config.yaml
norm_place: "out"
norm_eps: 1e-05
positions: "rope"
bias: "none"
init_std_o: 0.00656
init_std_up: 0.0273
optimizer: "muon_variant"
z_loss: 1e-05
steps: 3932
MLP neurons of a small language model. Each row is named by its layer, matrix (down: output weights) and neuron, and shows model dimensions 160-255. Each number is 128 + 24 x the weight over its row's rms, rounded and kept within 0 to 255. A neuron's up and down rows have the sign that makes its largest values positive.
A block is one neuron, or neurons of one layer that tend to fire together. Before each block is what it responds to, as a language model described it from the Wikipedia text at the highest values.

Start of proper names. First word-piece of a multi-token proper name (place, person, brand) already seen earlier in the text, e.g. S|quantum, Bl|unt, Dae|woo; also opening quote marks.
L6.down201 [169 121 133 153 151 131 123 105 151 124 134 141 110 107 131 142 149 175 144 131 172 111 100  98 137 153 125 193 145 133 121 120 158  93 155 131 129 148 104 127 140 142 128 168 140 155 111 110  95 129 113  96 136 149 104 141 107 124 177 127 153 144  97  95 146 155 115 117 152 103 132 152 123 109 149 131 122 138 138 124 136 110 153 115 104 181 116 121 155 162 147 163  83 113 138 114]
L6.down254 [135 128 135  92 131 134 162 144 114 126 154 133  73  85 126 128 151 134  84 135 179 127 115 112 136 128 124 125 133 130 136 147 124 109 152 168 150 141 137 148 158 111 107 144 121 124 104 107  66 146  94 152 175 155 106 175  99 107 111 101  96 129 111 140 127  93  96 137 164 113 106 101 106  62 127 107 145 113 151 149 121 118 111 153  96 126 173 163 141 145 168 167 167 174 158 152]
L6.down296 [130 146 167 142 148 104 130 141 114 144 135 152 131 119 151 122 107 151  97 123 142 122  77 113  94  99 148 136 112 105 121 141 124 141  99 131 143 141 153 137 105 184 100 120 128 114 151  97 123 113 126 103 118 121 140 147 139 109 169 169 139 150 122 108 160 123 104 114 165 111 112 126 157 102 112 138 101  95 132 110 125 135 132 121 124 151 111 143 119 111 148 133 108 175 135 116]
L6.down574 [152 107 171  99 153  91  83  97  89 134 151  99 104 111 132 134 179 132 113 137 127 130 127 126 111 144 148 143 125 130  98 109 114 119 119 150 151 123  95 127 132 121  95 100 133 128  89  51 107  94 138 135 105 123 120 137 126  94 163 123 150 148 120  80 111 131 132 141 155 122 110 127  79 100 128 108 134 136 132 111  91 123 116 148 143 122 101 135  75  85 139 113 141 141 152 115]
L6.down655 [124 136 146  97 127 164 147 120 120 137 154 161  98 111 110 129 156 140 157 143 149 128 119  94 114  87 143 140 101 154 133 119 106  63 136 146 135 143 111 128 171 110 126 149 132 177 119 128 127 117 122 123  89 117  79 120  92 143 156 122  93 140 108 123 157 142 136 110  90 110 148 139 106 150 140 132 151 103 137 109 113 123 104 112 120 113 148 171  97 145  98 101 132 110 147  69]
L6.down678 [144 111 110  99 133 123  81  85 121 179 150 108  64 109 114 142 119 164 163  99 145 138 136 115  88 141 103 157 120 106 154 142 119  81 176 149 134  96 108 104 146 153 103 162 119 148 137 120 164 124 131 117 127 125 146  81 148 102 151 122 107 109 123 157 119 125  94 113 122  68 109 150 137 133 115 122 107 120 180 125 107 101 108 113 178 124 132 153 113 127 122 103  66  94 141 124]
L6.down893 [170 107 131 139 132 142 125  82 161 123 128 137 119 109 132 165 139 182 143 143 156 120 120 129 120 137 123 142 120 138 136 157 106 125 118 159 109 147 122 147  85 120 136 134 102 154 107 151 133 129 115 158 159 142 117 186 104 109 141 143 118  95  72 126  97 139 102  97 128 112 151 146 130 104 154 136  97 120 139 152  90 156 135  73 151 168 161 157 152 114 137 128 107 183 114 134]
L6.down974 [147 107  94  60 109 123  73 135 149 188 118 134 159 136 140 105 116 145 124 109 118 128 105 121 116 123 132 133 135 119 129 170  92 116 133 117 130 109 115  76 113 161 166 176 107 116 133  78 101  96 118  94 105 108 158  94 141 152 141 142 117 129 126 141 140  91 114 145 149 160 151 160  97 121 118 127 133  80 106 121 129 122 129 151 105 137 121 184  89 107 161  96 132 130 123 101]

Quantity words before "than". Quantity words opening a comparison, as in more than, less than, nothing less than; also verbs after "to" (listen, complain) and dashes in stat tables.
L6.down3 [134 125 129 114 127 150 121 119 123  88 148 124 146 170 139 134 111 158  94 119 154 127 143 123 106 111 108 180  84 159 151 181 111 124 169 126 118 140 148  84 125 109 144 121 141 153 143 124 107 106 149 109  93 110 157 130 140 142 122 124 116 136 127 151 147 122 124 146 118 168  93 159 144 133 161 135  92 114 128 159 119 164 110 127 192  80 137 123 117 111 113 138 130 120 149  99]
L6.down25 [135 111  87 102 126 150 101 131 124 158 147 112 143 113 109 125 139 147 143 152 153 180 106 103 146 146 153 152 139 134 144 148 150 161 150  84 163 126 149 119 135  67  93 135  90 121 116 130 160 147  96 132  99 125 110 104 138 123 174 163 135 131 142 113  88 127 102 160 110 151 140 137 132 114 102 146 168  97 135 163  88 140 124 100 130 143 138 126 130 146 117 120 154 162  85 162]
L6.down104 [ 88 104 133 109 130  91 111 140 133 160 135 122 143 113  86 112 140 100 117 150  99 128  94 127 167 137 153  79 129 111 123 137 150 141 124 100 119 114 113 102  93 113  83 138 132 120 115 197 105 113 136 132 107 149 116  99 112 133 153 135 130 104 121 119 132 122 132 133 114 118 114 120 146 111 103 150 107 117 127 146  88  99 122 113 114 123 125 104  50 128 121 119 163  89 159 121]
L6.down471 [125 154 137 130 132 111 112 147 117 124 116  89 143 108 109 149 164 107 123 130  93 140 136 125 114  95 102 156 168 120  95 146 108 107 119 110 114 128 146 129 101 103 188 197 136  46 147 161 145 133  98 117 136  90 150 123 101 134 112 179 126 100  95 140 138 101 144 119 137 145 134  60 142 107 136  89  81 172 111 136 126 148  60 130 123 141 110 130 133 114 111 159 151 106  82 166]
L6.down489 [133 124 162 143 161 152 111 175  97 140 106 155 118 115 159 107 105 149 112 112 144 168 107  98 171  92 104 123  99 111 112 125 156 152 128  75 116 115 116 122 130 124 151 119 106 146  85 117 159 127 154 151 118 101 162 140 141 138 119 129 131 118 149 122 136 115 141 153 149  97  99 124 116 167 120 101 126 112 106 111 102 100  99 116 110 104 155 137  88 108  87 158 116 152  93 116]
L6.down569 [136 107 100 117 113 151 102 103 163  62 104 130 131 146  89 137 117 152 100 168  77 128 135 110 102 102 137 126 121 195 145 133 131 106 136 110 122 111 115 131  97 138 119 130 111 133 116 132 154 145 117 132 109 112 121 131 126 119  96 125 121 132 154 115  90 110 106 123 104 151 110 121  77 118 151  97 147  87 159 101 134 105 142  78 160 149 162 136 110 122 101  92 112 101 159 118]
L6.down714 [128 106 144  88 124 133 138 135 141 120 136 143 112 103 104 136  95 148 118 100 126  98  94 155 143 125 157 104 132 113 144 112 159 169  94 139 150 166 115 118 118 136 109 148  90 137 109 113 129 116 128 102 127 119 176  76 106 151  68 136 104  97 130  77 120 108 133 108 159 146 125 156  94 131 114 123 137 123 112 156 136 104 143 115 103 117 119 149 190  95 133 128 146 151 133 119]
L6.down1018 [ 91 138 154 103 114 141 147 140 159 128  88 112 148 148 147 114 137 167 157 163 113 126 133 136  93 151  67 163 104  84 133  99 119 103  97 143 116 140 123 115 149 185 119 134 119 134 183 131 117 146 126 143 104 107 149 104 166 150 166 114 126 157 122 102 129 116 124 136 102 129 138 123 134 144 117 106 144 102 112 136 139 104 140 148 105 155 145 121 122 117 141 147 141 186 137 130]

Phrase-initial words after comma. First word of a new phrase or clause after a comma, list or subject: adjectives like high/low ("high yield"), clause-joining "and", critic verbs ("described", "regarded").
L6.down85 [107 113 169 158 116 149 110 129 129 116 152 121 157 149 146 143  76 104 153 104 112 137 116 127 103 135 135 134 128  98 157 108 116 201 149 134 148 108 147 111  87 115  95 117 155 113 101 128 152 142 136 123  98 145 157 123 117 121 144 118 104  92 105 122 136  84 149  94  78 118 130 100  71 117 115 130 113 113 116 130 127  97 171  99 125 175 137 137 151 159  99 138 168 102 132 153]
L6.down189 [154 141 160  92 144 173  92 150 131 161 109 136 126 146 127 163 179  94 147 125 143 121 121 143 118  84 111 148 130 127 126 110 116 120 162 134 114 116 121 120 139 120 144 111 118  90 151 119 123  85 172 163 147 131 128 101 122 129 107 134 105 162 142 150 110 152 167 167 168 106  74 125 115 133 144 149 155 118 117 139 176 124 104  83 117 117 101 116 118 154  94 139 151 111 143 142]
L6.down198 [106 118 155 100 105 186 157 164 116  92 124 160  80 103 162 122 138 137 153 132 122 128  87 150 147 127 147 116 164 166 146 112 120 106 157 101 146 141 141 103 142 165 100 129 119 165 108 107  78  94 135 107 131 136 135 100 154 108 156 140 127 126 147 103 165 132 122 118 125 138 100  94 116  92 118 130 103 128 112 117 155 120 135 172  83 151 102 125  74 140 138 109 126 133 119 152]
L6.down439 [168  98 170 135 153 129 133  95 137 128 143 133 143 140 102 126 112 149 158 157 123 139  92  94 137 162 133 153 121 144  80 148 151 112 100 136 102  98 112 101 149 112 134 151 156 152  94 113  77  65 144 157 113 169 112 104 140 155  87 141 168 153 171 122 144 105 122  75 145 111 135 105  73 140 103  92  86 144 128 111 141  79 114 106 114 138 121 101  92 159 158 135  98 122 164 131]
L6.down495 [108 109 116 140 156 122  96 114 111 165 137  95 113 133 139 146 121 115 135 171 116  97 124 130 125 167 147 171 112 136 104 113 100 127 127 150 173 108 124 143 114 134 146 145 124 128 126 119 133 104 111 118  96 128 158 146 125 111 114 176 143 109 115 124 119 136 144 123 121 127  92 130 132 136 138 111 126  85 118 118  79 131 100 162  95 132 114 114 138 111 129 148  99 120 108 104]
L6.down557 [137 139 129  90 130 159 113 136 140 130 110 146  93 146 114 118 107 143 112 151 106 128 126  87 147 128 128  94 150 158 112 112 152 104 100  77 120 116 154 112 141 117 131 167 136 140 139 142 117 143 147 147  86 144 136 100 141 148 156 115 105 142 119 138 127 129 109 144 145  59 119 123 149 142 147 165 136 154 167 157 135 132 163 103 114 142 106 110 144 115 159 127 113 124 132 132]
L6.down793 [111 128 176 110 136 115  98  98 102 123 129 135  97 143 128 115 113 118 129 124 134 145 147 128 139 164 164 146 167 116 142 112 155 131 109 147 155 124 126 144 158 163  92 132 138 172 112 125 149 138 100 121  85 142 103 118 100 105 132 139 142 155 155 140 139 115 128 155 107 112  99  77  93 162 122 105 173 160 135  92 100  85 130 149 145 126 106 144 122 151 143 134 122  78 138 142]
L6.down856 [126  85 129 122 135 103 109 130 162 123  83 145  84 159 154 134 153  98 118 120 130 155 165 109 133 134 141  83  96 121 121 142  72  97 108 133 104 158 125  67  96 111 116 116 157 124 144 112 168 145 109  83 128  91 111 151 126 141 146 147 133 138 121 130 137 142 137 126 151  93 102  82 126 150 159 134 118 144 140 133 131  88 199  91 171 175 123 124 116 113 149 145 104 183 101 142]

Coordinating conjunctions after long clauses. Coordinating conjunctions such as and, but, or, nor, linking a second verb phrase, clause or list item after a long first part, e.g. "betrayed Eś and went", "unexpected lead, but".
L5.down71 [149  98 121 135 127 137 128 137 111 121 102 145 109 116 147 158 122 120 112 130 146 128 109 127 146 128 106 153 133 136 130 138 108 180  93 119 153 116  95 116 172 147 117 138  87  83 133 120 180  84 131 111 143 113 154 151 114 126 107 106 121 111 134 127 104 119 109 134 124 121 174 130 125 170 156 114 146 132 152  99 167 142 167 119 163 102 102  91 117 126  97 188 119 137 120  79]
L5.down577 [112 145 108 145 142 155 135  97 146 116 122 152 163 142  94 131 153 103 178  94 128  90 149 126 105 157 127 124 131  98 195 140 116 135 138 116 130 134 123  84 142 104 123 153 131 129  74 132  79 167 114  90 117 150 130 130 118 188 139 155 141 159 139 125 128 128 101 120 108 150  99  80 144 143 132  82 154 132 119 153 147 157 160 105 119 138 148 121 134 147 138 125 177 144 141 128]
L5.down959 [121 166 141 125 123 108  97 142 164 136 155 138 126 149 129  71 117 150  53 143  90 172 106 142 173 158 128  96 114 137 158  93 112 140 144 148 106 127  93 114 132 147 107  95 193 112 130  73 136  89 125 186 102  86 139 106 137 115 164 117 143 147 139  83 163 101 117 157 124 118 124 125 159  90 131 130  88 143 135 137 128 130 164 111 124 135  87 128 152 119 157 153 124 145 135 145]
L5.down975 [141 135 108  99 175 122 109 140 164 129  96 141 141 120 130 125 144 110 134 112 148 178 133 113 123 136 124 119 101 100 124 115 114 126 130 106 110 161 113 104 140 111  98 145 166 138 158 118 125 128 143 156 146 142 160 128 141  96 108 148 142 179 133 141 121 117 119 161 115 136 143 115 117 126 117 119 126 115 119 121 176 128 162 110 122 127  85 112 119 168 150 127 121 157  86 150]

Quantity words before plural nouns. Numbers and quantifiers that open a counted noun phrase, such as 169 transmitters, 2,000 refugees, many formats, other, any, several.
L7.down335 [156 206 111 127 143 118 112 151 180  73 126 132 121 131  95  65 138 145 122  96 168 142 163 139 148 109 144 113 154  91 115 156 119 159 108  98 151 130 153 100 127 140 131 129 126 140 132 156 100  79 149 115 132  87 107  91 180 137 113 100 144 129 160 123 134 165 158 132 126 112 141 108 150 101 119 115 141 103 124 130 154 141 155 118 102 144 131 128 101 175 124 200 127 130  93 114]
L7.down846 [136 206 177 151 101 135 139 144 132 114 119 134 146 122 137 135 125  92 124 135 117 140 115 147 109 148 160 141 103 114 124 138 141 152  99 149 142 144 135 109 135 137 129 170 138 134 140 148 124 100 115 131 104 171 111 159  99 151 101 152 130 135 142 126 125  98 123 138 103 176 140 127 130  94 143 106 154 168 115 107 119  80 154 149  86 131 130 128  99 170 125 172 108 139 124 110]

Action verb stems and gerunds. Verb tokens for actions or processes, mostly -ing gerunds/participles or bare stems before an -s/-ed suffix, e.g. getting, walking, climb(s).
L5.down327 [147 139 153 121 153 132 131 104 131 128 108 132 160 106 141  99 154 103 134  95 126 142 106 158 160 124 161 147  83 130 132 110  97 127  87  84 110 150 137 117 149 169 114  61  97  88 143 105 153 118 128  76 160 127 105 159 130 119 150 129 140 109 144 132 144 130 138 132 103 112 110 107 144 119 156 101 121 120 141 114 157 161 135 138 144 165  86 116 140 112 118 142 113 139 140 135]
L5.down337 [163 158  75 122 133 102 139 124 109 145 141 141 120 180  99 162 112 103 151 113 109 130  90 144 103 101  98 169 113  96 101 153 148 139 121 154 129 131 115 144 176 135 141 119 139 141 119 153 114 152  89 129 153 146 150 129 150 167 129 149  79 131  57  87 146 141 127 128 111 129 104 112 129 150 132 112 163 157  94 116 126 155 116 129 135 124 136 142 152 123 132  91  97 148 144  95]
L5.down593 [122 124 146 137 122 108 114 152 169 152 149 133  94 115  86 128 164 125 127 138 136 152 115 137 154 152  78 104 152 127 145 145  81 134 123 108 155 160 139  95 157  69 109 130 117 116 150 147 105 118 146 108 121 166  86 168 110 104 114 177 161 122 178  82  98 143 138 112 143 130 130 102 140  79 106 121 135 123 125 127 158 160 148 139 151  54 103 116 160 165 109 147 127 135 129 169]
L5.down931 [126 146 161  95  91 158 111 118 126 106 109 103 148 136 156 153 170 142  77  99 139 130 206 112 129 130 108  90 121 172 118  87 103 143 140  96 110 126 130  77  87 106 102 116 182 139 167 131 148 119 148 117 134 110 122 139  95 106 102  97  86 125 143 165 154 108 152 107 160 140  81 181 101 111 162 157 140  80 110 118 140  97 140 134 203 110 105 102 117 104 134 155 122 119 145 158]

Start of repeated names. Opening fragment of a multi-piece proper noun already seen earlier in the text, e.g. Bo(lotov), D(hillon), P(RS), Bo(land), Ever(est).
L7.down110 [159 128 103 112 127 148 157 124 132 142 153 114  93 169 103 131 146  85 133 110 144 136 139  89 121 143 160 111  82 135 103 134  80 147  86 109 127 183 147 131 143 127 150 166 105 116  87 128 113  65 102 162 140 128 105 153 150 127 110 126 136 128 164 115 122  77 133 105 173  89 154 123 171 121 120  81 149 117 140 120 104 133 134 129  85 151 109 134 112 145 118 156  88 108 160 135]
L7.down646 [138 111 152  96 155 153 117 107  98 153 169  76 131 154 115 107 134 120  96 135 137 171 121 118 132 113 119 156 102 122 114 113 135 114  88 144 139 109  97 132 119  88  47 139 177 101 133 114 148 134  96 135 119 125 105 114 119 146 168  99 131  97 137 121 125 148 121 139 126  94  95 112 104 108 152 122 159 118 106 103 109 120 131 110 138 129 100 145 132 128 150 145 127 106 135 120]

Abstract head nouns. Head nouns of noun phrases, mostly abstract, right after "the" and before "of" or a verb, such as time, value, damage, relationships.
L7.down591 [165 107  97  79 106 103  91 139 120 113 159  90 155 112 114 116 115 125 175 105 133  91 140 156 116 134  99  99  76 130 141 118  74 145 111 123 137 139 138 115 130 177 133 103 140 143 119 148 138 107 107 120 129 134 150 122 150 128 110 126 139 142 155 135 111  74 162 135 138 151 126 140 177 153 169 144 100 111 102 124 124 152 112 120 162 112 107 119  98 111 129 157  94 172 132  87]
L7.down805 [143 140 110  73 111 144  97  86 164 127 132 167 139 143  89 129 139 128 136 141 117 109 125 170 136 117 170 153 113 145 208 120 151 137  88 136 143 129 175 142 145 132 135  62 167 165 129  95 106 124 124 124 116 120 146  95 117 134 185 103  88 104 119 162 134 145 163 146 131 136 146 141 148 128 117  97 136 128 113 132 126 140 103 162 116 117 151 145 147 139 133 120 118 102 104 115]

Head noun after article. Abstract or physical head nouns right after "the" or an adjective in expository prose, e.g. flow, angle, atmosphere, nitrogen, importance.
L6.down28 [132  90 118 128  84 110 112 125 133 132  86 123 165 122 118 120  95 124 154 156 167 140 118  97 137 112 137 139 146  99 102 155 121 137 160 122 154 131 161 117 102 138 130 120 139 122  98  77 111 103 166 141 110 149 113 108 143 100 155 129 133 142 190 127 100  84 126 155 142 118 125 103 161 161 118 146  99 135  98 176 101 130 109 113 174  95 119 120 158 152 151 132 156 140 121 175]
L6.down37 [121 110 140 103 129 142 152 105 117 150 119  91 103 123 137 121 155 150 123 144 170 122 109 101  93 130 161 135 168 116 107 176 109 122 133 107 137 185 140 158 167 170 102 144 150 132 132  93 143 143 112  76 105 109 138 143  81 123 111 150 127 161 129 108 119 147  94 144 129 181  92 141 132 117 122 128 107 127 146 112 154 119 134 146  76 109 108 141 114 141 125 115 163 122 133 134]
L6.down478 [136 107 112 117 107 121 124 113 110 118 148 123 133 109 139 130 104 125 134 144 135 121 133  92  98 103 120 130 155 146 130 140 123  77 124 120 159  67 132 146 123 204 147  80 140 104 131  99 146 148 125  96  99 118 120 101 162 101 142 114 205 153 162  73 120 125 138 137 115 128 124 137 150 157 132 111 156  90 115 102 118 155  98 102 122 140 138 148 131 129 146 158 141 121 123 119]
L6.down501 [109 134  91 113 150 108 109 153 105 123 130 157 159 169 121 111 142 174 126 125 154 119 123  63 155 149 128 134 148 104 124 106 146 105 141  91 130 144 159 105 134 116 119 165  98  88 122 154 136 127 139 119 145 154 150  64 120 163 140 165 124 165 140 102 129 120 142 133 153 165 126  94 108 116 123 104 126 140  59 131 137 106 115 125 117 163 114 136 145 110 117  65 113 138 108 141]
L6.down632 [138 122 100 146  97 122 148 129 116 126 129  88 169 133 194 130 167 138 149 125 138 109 141 125 129 129 148 130 146 133 138 148  77 147 149 108 146 139 150 130 115 126 131 107 114 115 123 146 153 112 189 150  97 103 128 132 178 104 122 143 141  94 113 155 150 146  81 108 131 124 143 152 141  92 170 119  83  97 119 108  89 116  93  90 150 110 109 141 150 159 102 105 168 130 141  85]
L6.down643 [175 131 127 156  96 120  96 167 131  88 130 137  96  62  96  96 139 129 113 142 128 161 171 112  78 130 149 143 142 147 127 123 130 138 114  89 144 147 133  95 127 145 116 135  93 156 115 121 157 132 169 133 132 129 137 141 136 122 119 157 104 104 120 161 120 122 133 155 153 128 132 142 169  92 128 127 119  95 153 124 110 140 137 100 119 131 157 133 155 128 151 157 115 117 113 141]
L6.down675 [134 167 133 134 133 135 119 141 182 135 120 116 152 128 132 145 138 104 108 109 185 113 125 115 134 104 140 115  91 166 182 128 135 138 124 119 126 148  90 108 132 126 100 133 138  96 158 143 141 104  85  83  91 132 133 104 182 127  82 140 109 154  93 133 154 146 150 152 137 127 165 122 145  79  97  90 162 162 112 171 135 133 115 132  98 131  81 128 159 149 118  84 147 138 129 127]
L6.down849 [118  87  93 100 110 120 103 129 161 114 101 125 155 137 106  99 121 106 160 104 107 102 124  92 101 100 128 113  91 106  99 134 123  97 115 158 140 136  99 159 108 140 121 121  82 107 159 132  96 140 156 135 129 122 143 132 138 143 153 138 154 131 110 108 146 155 121 159 146 161 113 148  91 131 127 135  78 137 153 154 153 115 196 151 122 160  75 109 135 116 152 145 107 170 151  78]

Abstract head nouns. Abstract nouns after a determiner or possessive, usually followed by "of", as in the nature of, the quality of, the amount of.
L5.down23 [121 109 112 159 121 125 143 165 152  99 124 120  94 137 122 118 118 108 161 130 130 155 128 163 105 119 142 109 100  86 108 121 145 164  90  82 118 148 133 114 189 114 164 116 151 119 116 113 109 143 145 131 159 144 121 167 146 136 158 153 125 182 134 120 102 118  98 129 139 142 160 104 129 116 127 132 139 123 119 102 117 138 117 146 115 127 137 164 102 162 146 139  98 162 132 124]
L5.down262 [124 100 116 113  66 101  80 145  74 130 103 157 131 129 111 119 154  95 145 119 156 159 147 118 100 115 142 136 144 128 114 138  96 123 140 114 141 126 134 127 107 115 156  73  96 112 124 160 131 142 158 139  91 134 139 120 140 135 107 137 166 103 164  98  91  70 150 138 167  93 123 130 116  93 116 137 126 119 126  92 132 140 107 165  92 156 137 114 103  90 127 145 128 156 141 145]
L5.down282 [106  88 135 164 118 102 113 127  89 149 128 163 157  83  62 100 123 131 113 142 150 158 121  98  82 128 163 135 150 106 111 160 137 124 128 105 152 156 129 141 118 136 161  97  52 150 112 123 108 185 150 152  97 108 123 104 123 133 137 142 171 130 135 121 147 104 169 172 116 114 137 100 115 109 131 132 119 129 108 123 117 117 122 166 110 110 133 137 123 155 112 136 112 166 144 156]
L5.down304 [ 96 149 119 138 147 144 101  75 128 119 133 135 162 137 168 110 134 139  97 152 114 119 122  94 118 123  84 118 120 113 148 130 139 118 153 107 138 104  73  97 125  93  86 137 100 102 150 140  85  88 172 124  81  89 118 129  99 131 148 106 117 134 124 100 110  94 116 121 121 102 107 130 114 129 165 185 140 124 145 159 152 127 131 144 190 116  79  98 150 151 165 107 139 120 138  73]

Clause-linking conjunctions. Conjunctions like and, but, then that start a new clause sharing the earlier subject, usually after a comma in narrative or biography, plus sentence-opening He/she.
L7.down876 [124 116 136 141 125 166 125 132 124 144 110 118 151 141 111 157 160 135 124 111 136 125 103 128  96  68 125 134 123 146 111 140 145 115 144 140 173 105 121  97 170 151  91 100 132 121 130 148 114  94 118 133 105 117 128 113 111 130 148 136 108 111 154 105 134 177 160 144 104 108 139  89 192  93 172 122 107 117 111 114 152  84 159 106  87  91 105 105  82 119 130 135 152 112 145 151]
L7.down889 [ 90 118 125 134 119 134 132 139 141 127 119 138 122 124 117 129  98 161 142 167 113 138  93 156 121 120 118 137 104 157  92 124  92  93 122 154 113 137 117  90 140 120 132 103 121 120 176 126 102 138 142 148 104 157  82 120  90 124 137  99  98 121 161 126 140 107 145 103 154 149 160 119 153 106 181 110 131 116 203 170 160 124 120 159 127 117  99 111 157 143 108 192 118 114 145 102]

Sentence-initial proper-name starts. First token or word piece of a person's or place's name starting a sentence or clause, often a surname after a section header or comma, e.g. Che(ney), Stoj(ković), Gomez.
L5.down80 [110 132 164 120 133 160  99 119 177 100 157 134 127 116 120 145 146 175 137 109 128 126 145 109  96 122  90 126 141 122 141  89 103  94 147 140  77 148 124 151 144 170 143 147 122 167 150 120 133 114 139 158 166 115 127 139 118 132 154 115  92 124 101 112 103 177 150 134 167 123 119 135  97 172 145 157  97 144 134 133 126 105 112  89 121 131 114 122 107 110 145 121 109 100 184 144]
L5.down464 [ 87  77  92 121 154 162 135 109 112 115 165 114  96 109 138 138  77 126 165 101 125 121 149 110 146 144 130 111 132 147 140 109 116  99 120  95 152 155 115 198 168 124 130 155  86 139 110 140 115 125  88 140 137 110  84 129 124 106 146 123 118  86 118 111 142 132 137  86 137 129 120 134 107 155 114 135 128 158 130 136 102 105 135 121 142 105 105 180 134 149 131 150 133 118 180  86]
L5.down858 [103  97 143  99 124 132  95 134 123 130  91 130 154 100 150 144 102 129 115 117 131 122 161 146 118 155 115 101 125  92 123 107 154 138 134  70  75 112 117 105 160 131 147 126 122  98 140 135 164 132 134 126 165 116 105 107  90 109 123 148 111 122  75 100 121 105 120 127 129 122  99 132  98 110 140 152 131 166 128 124 125  90 127 138 197 126  94 125 140 122 161 135 110 141 120 104]
L5.down958 [ 78 115 114 106 100 123 108 153 126 134 132 106 149 175 122 116 114 157 109 146 140  83  91 130 162 130 131 120 131 145  90 113 121 155 106 123  93 165 118 122 151 129 159 115 136  76  90  97 134 100  79 114 128 148 166 144 109 160 133 113 122 171 173 115 131 128 105 127 127 106 145 131 123 115 132 135 120 109 141 117 147 103  86 129 139 126  94 164 128 120 130 159 107 169 118 127]